Part of a small language model's weights.
Size: 14 layers, width 384, 3 heads of 128, MLP 1536 tanh GELU, vocabulary 2048, 26M parameters.
Architecture: learned and rotary positions, tied embeddings.
Training: a variant of Adam for these matrices, 497M tokens.
MLP neurons of a small language model. Each row is named by its layer, matrix (down: output weights) and neuron, and shows model dimensions 304-367. Each number is 128 + 24 x the weight over its row's rms, rounded and kept within 0 to 255.
A block is one neuron, or neurons of one layer that tend to fire together. After each block is what it responds to, as a language model described it from the Wikipedia text at the highest values.

L3.down6 [113 123 119 123 149 124 114  88 136 136 145 140 119  89 163 139 123  95 128 130 144 153 155 109 108  63 128 109 103 145 118 133 155 190 130 138 119 135 107 120 134 112 116 122 158 150 129 119 125  90 116 135 119 104 102 136  78 131 120  99  81 126 131 148]
Description: Predictable continuation tokens

L2.down59 [150  73 129 131 136 154 122 122 115 142 131 104 143  95 105 120 166 134 123 111 164 202 152  98 165 129 138 140 143 112 156 130 133 109  95 158 127 138 141 109  97 154 144 165 119 125 110 141 126 167 126 119 128 135  91 155 165 160 112 124 140 161 144 129]
L2.down89 [135 128  90 127 176 129 109 149  97 116 115 123 116 174  90 143 165 158 106 139 108 138  75 139 139 102 102 152 124  96 121 125 150 132 143  92 110 140 144 141 119 140 109 118 137 179 116 193 169 163 125 135 143 110 139 111 175 123 158 125 147  75 132 131]
L2.down225 [ 70 190  93 119 136 154 100 145  75 149 136 141 104 108 151 151 106 123 118 150 105 126 133 110 150 168 139 165 179 161 116 174 117 139 119 172 123  90 144 145 130 123 110 107  93 127  93 115 141 135 126 149 100 124 116 144 148 143 130  82 137 128 121 169]
L2.down375 [123 113 118 136 148  94 186 134 129 139 140 150 125 158 125 170  93  99 112 168 116 165 131 108 120 121  79 138 111  82 102 130 138 103 145 107 155 117 140 167  93 114 125  99 130 112 112 142  85 104 157 143 131 136 125 175 124 112 153 171  81  85 114 156]
L2.down376 [164  77 158 118 148 137 105  89 105 143 155 149 148 151 130 129 147 116 152 117 110 107 166 139  83 112 196 158  81 144 137 137 109 165 161 130 116 122 110 145 131 133 128 150  83 174 166 101 159 104 101 141 123 141 117 149 133 100 113 148 132 104 140 136]
L2.down388 [122 118 125 103  27 126 124 143 140 128 133 101 121 163  75 138 107 140 117  53 164 121 147 123  94 154 205  75 138 179 113  99 136 128 111 163 122 110 126 116 126 125 146 120 163 134 153 103 130 116 153 130 123 134 146 117 117 105  90 101 229 112 120 112]
L2.down396 [173 148 120 148 172 137 149 150 111 113 175 147  97 134 143 120 135 112  87 121 135 143 112 144 158 148 120  92 159 160 124 146 110 130 135  75 142 138 104  87 120 141 139 138 109 144  98 109  78 108 133 123 140 106 134 126 111  96 105 130  90 101 107 119]
L2.down469 [140 112 106 130 119  91 126 140 174 132 131 123 117 156 122 124 134 121 102 142 129 125 125 118 121 125  96  94 184 161 180 129  92 106 132 137  97  55 113 138 107 150 112 121 100 149 115 150 159 105 173 136 162 165 145  91  90 141 138 116 102  93 119 124]
L2.down571 [179 107 116 118  92 143 104 159 101 196 145 106 101 122 100 133 124 154 114  89 136 139 175 119 173 101 109 102 116 129 131 149 140 156 140  97 141 134 141 129 125 152  73 133 139 137 124 139 105 153 152  93 121 164 149 132  90 128 161 146 132 132 125 127]
L2.down653 [126 114 115 132 135 131 149 134 107 114 108 143 110 155  96 169 111 105  97 175 140 171 126 115 120 117 101 167 128 100 116 132 166 149 142  91 152 133 164 112  98 148 121 139  97 126 146 108 112  97 133  94 139 112 179 126 125 121 135 152 128 115 137 127]
L2.down753 [103  96 135 125 154 118 115 127 127 142 140 142 123 106 114 155 128 167 104 138 106 165 121  96 115 125  66 122 121 141 112 116 114 106 101 136 158 126 120  64 115 153 149 141 120 136  96 108 115 115 140  99 132  95 118 144 120 128  83 108  91 141 119 153]
L2.down1093 [177 124 114 144  92 105 149 116 108 154 139  88 151 140  94 109  84 118 113 131 118 128 130  65 104 118  95 169 114 133 118  90 141 109 135 118 126  95 146  84 113 127 169 147 143 176 137  96 106 118 121 116 125 164 167 175 152 178 160 151 121 121 132 137]
L2.down1146 [105 174 137 111  99 174 116 141  77 160 156 136 106 152 119 155 132 128 153  91 146 168  99 103 112 112  88 120 140 130  69 109 160 147 134 123  87 103 151 135 124 130 167 144 109 126 149 137 160 107  95 129 109 131 140 120 154 100 143  92 143 104 128 169]
L2.down1191 [119 150 147 117 157 136 130 110 110 103 129 163 118 123 118 144 143 122 173 111 128 105 134 108 131 100 113 125 130 147 123 137 132 157  69 137 159 130 149 165  92 113 138  68 151 103 141 154 129 174 125 128 157 118 117 136 147 134 141 119 109  88 144 162]
L2.down1216 [154 127 142  94 138 103 135 112 130 131 109 143 160 115 108 135  79 143 124 115 142 117 100 145 135 110  78 135 130  92 124 134 141 122  63 138 160 102 163 107 109 147  94 155  89 160 120 194 167 145 116 118 122 114 117 135  93 144  70 176 123 142 178 133]
L2.down1459 [127 127 134 149 110 139 138 143 126 104  97 114  94  85  89 130 109 183  87 138 138 145 165 170 130 124 105 158 121 108 112 142 104  98 138 121 152 140 151 140 134 136 181  91 133 129 124 138 120 115 113 128 104 158 168  96 119 134  85 151 149 105 169 142]
Description: Section heading closers

L3.down1521 [ 98 127 124 171   9 129 142 100 140 131 138  96 145 118  72 125 109 143  95  63 121 147 143 164 130 138 205 111 138 134 135 105 109 148 139 156 139 119 112 125 134 105 162 138 161 131 132  80 109 128 118 145 159 100 153 118 160 117 136 135 215 116 109 126]
Description: Past-tense -ed endings

L2.down71 [121 101 131 124 142 144 122 148 110  94 101  91 150 147 103 127 101 121 106 126 157 121 115  99 137 140 193 134 114 102 127 144 100  99 152 181 156  99 134 111 125 138 115 137 168 123 127 100 113 129 183 143 117 115 150 162 112 100 152 102 128 144  86  99]
L2.down118 [154 149 124  99 134 157 132 124  97 149 185  94 118 123 143 141 120 116 112  98 126 113 116  99 120  95  96 130 120 108 117 105 167 105 133 150 126 109 150 151 125 101 117  68 137 143 127 107  95 125 138  86 164 133 151 118 125 135 161 140 139 150 117 104]
L2.down133 [127 134 151 120 116 130 119 140 129 118  89 107 166 143 141 100 150  98 165 119 108 106 134 109 118 111 208 134 213 110 100 124 136 125 115  91 146 146  82 106 140 125 117 150 121 143  97 115  76 140 100  66 124 107  81 168 138 121 130 142 122 147 134  98]
L2.down331 [142 111  99 110 140 157 144  99 137 107 129 158 175 114 138 165 140  78  76 178 144 121 106 123 115 134  73 122 156  81 116 163 106 147 147 127 176 158 135 126 113 106 110 109 104 117 110 152 119 140 111 147 133 164 129 144 127 136 142 121 129 125  47 136]
L2.down356 [ 95 138 116 145 115 121 117 106 104 144 104 112 143 111  98 166 132 123 163 129 114 125 142 108 148 107  92 125 150  76 183 137 139 135 130 107 108 101 118 143 132 128 122 110  96 114  71 164 128 133 197 127 125 156 170 100 104 115 134 129 148 156 124 142]
L2.down549 [127 133 116 149 126 119  98 151 132 110 148 121 111 111 173 175 141  94 105 131 156 160 114 129 172 134 123  94 119 117 115 163  87 128 148 147 127 134 141 171 112 124 174  99 123 146 111 150 131 136 166  97 164 187  94 143  93 114 158  71 148 178 147 102]
L2.down754 [134 134 104 149 130 163 127  88 139 148 154 155 114 160 122 152 133 105 149 117 163  99  88 107 121 101 139 118 149 136  99 125 127 170 100 113 132 134 118 136 134 153 127 117 183 127 145 141 145 129 134 114 154  71 130 140  70 143 138 121  88 145 143 158]
L2.down854 [120 139 131 138 145 125 128 120 131 107 128 148 149 138 145 123 127 142 120 128  90 134 115 129 127 103 147 116 108 152 115 198 111  94 126 126 109 108  82 126 136  93 157  98 120 169  99  85 148 122 108 116 100 154 134 146 142 119  99 162 107 161 136 120]
L2.down861 [119 156  75  94 144 141 113 147  98 124 117 129 144  99 118 154 110 119  77 148 129 148 133 104 115  97 147 150 202 129 136 128  99 122 100 139 136 148 107  98 193 163 164 130 102  91 155 148 131 115 138 142 127 136 148 129 112 116 164 107 148 123 102 120]
L2.down931 [112 110 119 147 143 108 126 120 174 149 115 127 114 114 106 118 107 112 138 112 151 147 166 119 107 161 211 117 139  90 121 127 133 138  94  84 156 110 105  99 158  73 131 151 138 140 129 169 131 136 201 125 125 161  92  85 118 173 131 127 159 127 154  58]
L2.down1260 [117 117 133 136   4 124 115 140 141 116 128 119 136 149  90 112  93 123 141  81 137 145 109 143 136 139 253 111 104 105 140 140 115 104  95 137 137 118 124 126 139 142  87 138 139 149 135 128 136 145 141 127 118 127 120 137 125 130 168 110 183 144 111 101]
L2.down1294 [125 114 115 118 151 125 104 163 109 106 158 117 120  92 127 126 160 111 172  82 122 129  92 110 147 100 121 150 169  95 142 134 111 166  98 131 119 132  85 140  99 163 108 120  91 120 113 101 133 132  98 142 103 137 114 153 140 134 135 128  95 143 153 151]
L2.down1323 [ 97 106 134 110 176 148 100 112 126 137 110 137 142 141 152 135 100  99 101 187  98 127 125 137 114 172 153  91 122 128 100 148  69 150 134 131 130 104 140 110 145 151 145 101 150 130 134 140 132 113 154 140 140 165 120 165 126 147 132 133 130 133 110 107]
L2.down1345 [168 140 114 124 169 128 133  86 112 101 135 121 123 122 122 148 131 106 119 138 135 123 119  98 181  90 159 154 123 153 124 141 137  89  89 119  99 115 121 119 158 165 159 123  99  89 150 122 119  80 148 114 108 142 118 113  63 113 107 155 109 127 118 138]
L2.down1357 [135 114 146 134 176 143 118  90 135 186 115 105  99 129 137 151  86  89 146 152 169 124 132 170 109 130 168 116 165  75 151 147 118 142 105 140 148 125 133 115 132 139 100 137 145 148 164  84 161 101 167 133 133 131  89 126 116 111 115 111  79 132 149 117]
L2.down1419 [147 109 131 138  96 137 137 111 111 113 102 128 124 136 143 139 124 162 163 131 134 111 138 113 147  94 101 125 144 139 112 157 102 128 153 129 127 154 149 156  78 120 135 123 125 113  96 172  90 158 126 194 149 122 123 156 114 124 127 125 178 142 122 116]
Description: Temporal/locative "in"

L3.down1386 [149 109  95 139  65 105 141 149 130 113 139 149 143 170  74 142 105 147 129  97 130 153  96  88 139 127 182  99 144 135 120  88 123 162 145 122 106 159  92 128 139 153 118 150 127 117 118 143 156 127 124 144  95 107 120 160 108  95 123 137 150 104 113 150]
Description: Closing heading markers

L9.down198 [113 156 112 133  97 150 144 162 149 129 158 116  90 157 168 139 109 154 134 131 102 148 147 103 126 158 180 119 145 135 127 101  93 151 146 100  97  97 133 157  95  64 137  87 172 128 133 138 126 130 138 143 119 162 114 143 135 111 125 181 132 139 173 129]
L9.down1166 [152 104 139 139 123 126 127  75 135 179 110 150  96 160 134 124  96  76 109  98 156 132 101 102 112 127 173 113  99 150 162 115 117 138 142 140 114 147 118 118 118 155 135 134 183 166 108 113 150  83 161 163 161 143 105 126 148 112 145 134 148 123 136 124]
L9.down1379 [137 108 103 123 144 115 133 120 124 181 112 142 160 138 128 109 105 138 100 102 129 144 108 115 135 152 141 110 136 140 119 153  98  79 123  87 121 129 133 141 117 135 132 141 155 114 137 128  95 153 108 114 152 138 120 155 155 132 110  96 127 146 107 144]
L9.down1406 [130 126 116 134 124 130 132 157 134 140 138 131 131 169 131 156 122 100 121 110 150 117 139 129 164 181 155  83 102 167 152 112 124 146 115 145  69 113 141 172 131 128 119  90 113 142 160 120  79 110 100 121 122 162 139 111 133 112 139 134  92 106 182  92]
Description: Split-word verb endings

L3.down1240 [128  82 129 160   9 150 106 130 138 121 138 138 138 132  45 149 112  96 122  67 121 157 125 151 118 119 241 131 113 117 127 123 135 116 116 140 114 124 127 147 125 135 109 170 120 138 155 119 106 130 136 141 136 131 150 120 162  98 189 121 176 142 134 102]
Description: Relocation and place prepositions

L9.down8 [149 138 151 155 133 128 108 163 149 136 119 118 135 118 150 110 137 182 162 146 172 112 112 147 139 106 141 118 110 173 134 144 128 153 120  82 122 159 101 140 107 135 152 131 130 114  93  65 147  74 147 139  69 116 165  81 143 148 166 153 103 128  82 147]
L9.down454 [115 103 132 148 118 139 125 146 132 129 154 147  73 122  92 132 173 152 159 102 119  82 136 164 126 113 138 108 123 159 125 118 116 140 103 164  89 129 156 131 139  94 172 134 117 109 126 139 107 133 163 163 126  86 134 122 142 133 123 131 134 153 136 111]
L9.down799 [160  91 128 129 142 117 120 148 100  70 131 129 125 145 127 154 115 189 104 159 131 155 152 139 152  83 139 184 116 108 126  87 112 126 165 135 153 130 126 141 124 127 128 105 129 119 164 121 121 144 163 108 166 122 166 152 127  80 146 143 138 102 149 159]
L9.down1392 [138 132 150  90 122 131 114 116 131 113 139 102 130 123 117 106 135 139 137 113 125 140 103 106 119 127 159 122 154 132 108 160  90 129 139 119 106 150 126 115  80 116 153 106 159 142 124 155 175 113 179 115 135  93 127 135 139 121 168 130 102 122 139 105]
Description: Verb-completing suffixes

L2.down78 [138 163 120 107  25 108 140 106 145 124 140 106  91 119  97 131 124 147 127  88 130 137 135 104 145 163 254 116 149 138 162 119 118 120  94 151 134 128 172 137 175 110 128  95 156 140 134 130 148 129 113 138 145 124 126 147 100 137  99 113 141 128 116 119]
L2.down105 [148 115 109 104 111 123 131  89 107  87  92  81 110  69 144 147 143 157 165 126 120 117 132 105 127 104 131 121 116 130  95 141  98 125 108 130  73 103  91 156 145 148 103 126 123 148 131 136 149 127 112 109 151 171 111  84  95 165  99 113 104 154 117 119]
L2.down218 [133 138 124 130 113 126 116 136  81 143 130 119  88 109 167  77 141 169 100 116 119 141 162 145 137  88 142 137 107  85 109 113 129 105 133 139 128 119 152 103 104 124 132 130 109  68 142 119 141 164 101 108  74 111 117  89 100 120 135 116 109 143 103 120]
L2.down275 [137 130 136 168 133 110 130 117 124  92 126 190 138 120  98  87 150 110  92 127 122 118 108 103 115 147 126 128 105 166 127 131 119 158  96 119 124 103 120 121 148 137 104  79 153 118 151 133  93 146 131 121 127 104 146 118 111 118 101  96  73 123 134 120]
L2.down497 [137 124 124 104 131 120 132 108 100 141 136 140 159 118 103 119 138 130 131 135  95 118 129  96 105 102  91 147 124 147 118 122 153 144 134 119 150 107 140 118 123 169 114 140 124 167 117 141 126 147 150 161 137 153 126 146 183 145 158 131 133 124 105 158]
L2.down622 [109 119 108 119 109 157 111 143 120 114 120 144 116  84 132 130 146 181 148 113 122 160 136 148 120 114 119  99 109 146 150 138 183 108  97 116 112 112 125 103 157 165 117 153 125 143 130 130 117  86  80 133 167 128 128 142 146 124  89 152 108 125  94 146]
L2.down701 [157 128 117 122 139 103 122 111 112 117 116  71 129  98 121  95 130 131 141 136 120 114 139 138 148  87 147 120 151 126 117 110 132 121 126 123 112 137 129 115 120 159  76 122 131 132 119 137 117 131 114 133 105 123 134 164 156 125  93 145 130 126  98  99]
L2.down726 [130 120 156 104 117 126 152 112 121 117 116 128 130 142 120  89 191 145 140 115 141  81 146  96 136 119 112 154 169 107 141 137 189 134 109 187 122 101 137 135 124 138 127 124 155  89 149 126 118 118 114 124 140 131 110 134 109 163  68 115  94 168  99 150]
L2.down819 [117 148 124 124 123 126 171 139 162 112 122 124 134 189 113 127 143 132 105 100 129 127 142 125  84 139 148 141 135 115 123 139 155 143 133 114 119 119 119 102 160 137 153  97  98  99 107  83 144 149 117 128 151 104  77 106 136 158 126 142 151 142 123 143]
L2.down866 [106 124 137 114  92 129 126 135 104 152 104 114 112  90 106 134 149 122 151 138 132 160 127  98 140 145 167 101 111  91 169 126  84 144 112 105 117 131 147 135 149 162 126 136  85 115 157 134 155  89 117 160  91 140 136 125 132 132 114 161 107 157  89  88]
L2.down1088 [ 92 116 174 108 143 173 120 110 130 126 109 130 114 131 108 108 113 136 138  80 100 133 128 111 129 108 159 146 134 105 122 111 104 137 143 127 113 167 155 139 143 163 104 115 154 131  86 161 147 110 117 154 133 120  92  84 124 128 142 119 151 125 153 129]
L2.down1212 [118 145  89 123 150 126 120 151  83 111 148 138 114  93 108 135 114 128 150  88 153 128 151 114 141  90  76 123 152 147 100 166 119 137 137 118 133 131 113 129  92 158 123 135 132 132 127  94 129 155 103 152 155 114 118 132 107 124  70 107 122 102 135  99]
L2.down1250 [100  94 115 174 122 111 166  98 112 151  87 167 120 141  84 132 146 169 124 162 159 111 128 144 118 116 144 159 169  87 161 130  89 140 146 155 153 100 134 132 130 147 133 130 104 115 109 113 103 119 143 156 142 151 165  84  98 152  98 131 116 169 109 114]
L2.down1326 [114  95 122 127 137 105 142 109 133 145 102 134  98 178 127 115 101 116 139 119 123 124 139  94 124 138  90  90 121 155 133 127 134 133 146 188 119 109 152 149 147 128 118 104 154 125 146 143 148 147 122 165 160 130  59 117 148 127 167 104 136 123  96 134]
L2.down1412 [113 138 164 149 123 108  86  89  94 113 146 127  83 142 149 134 154 146  94 144 145 115 145 153 146 145 130 132 116 112 137 170  84 107 144  87 107 173  77 152 116 147 102 106 130 132 153 156  98 153 124 117 158 150 113 123 117 116 127 116  94 126 106 129]
L2.down1497 [117  97 168  90 141 104 176 106 154 129 129 144  92 128 155  75 125 127 116 102 134 134  95 127 113 151  98  86 139 131 125 134 147  98 115  90  79 128 138 145 122  96 186 108 130 127 120 120 128 163 142 168  83 147  76 134 143 123 114 101 143 120 128 151]
Description: Mid-word continuation pieces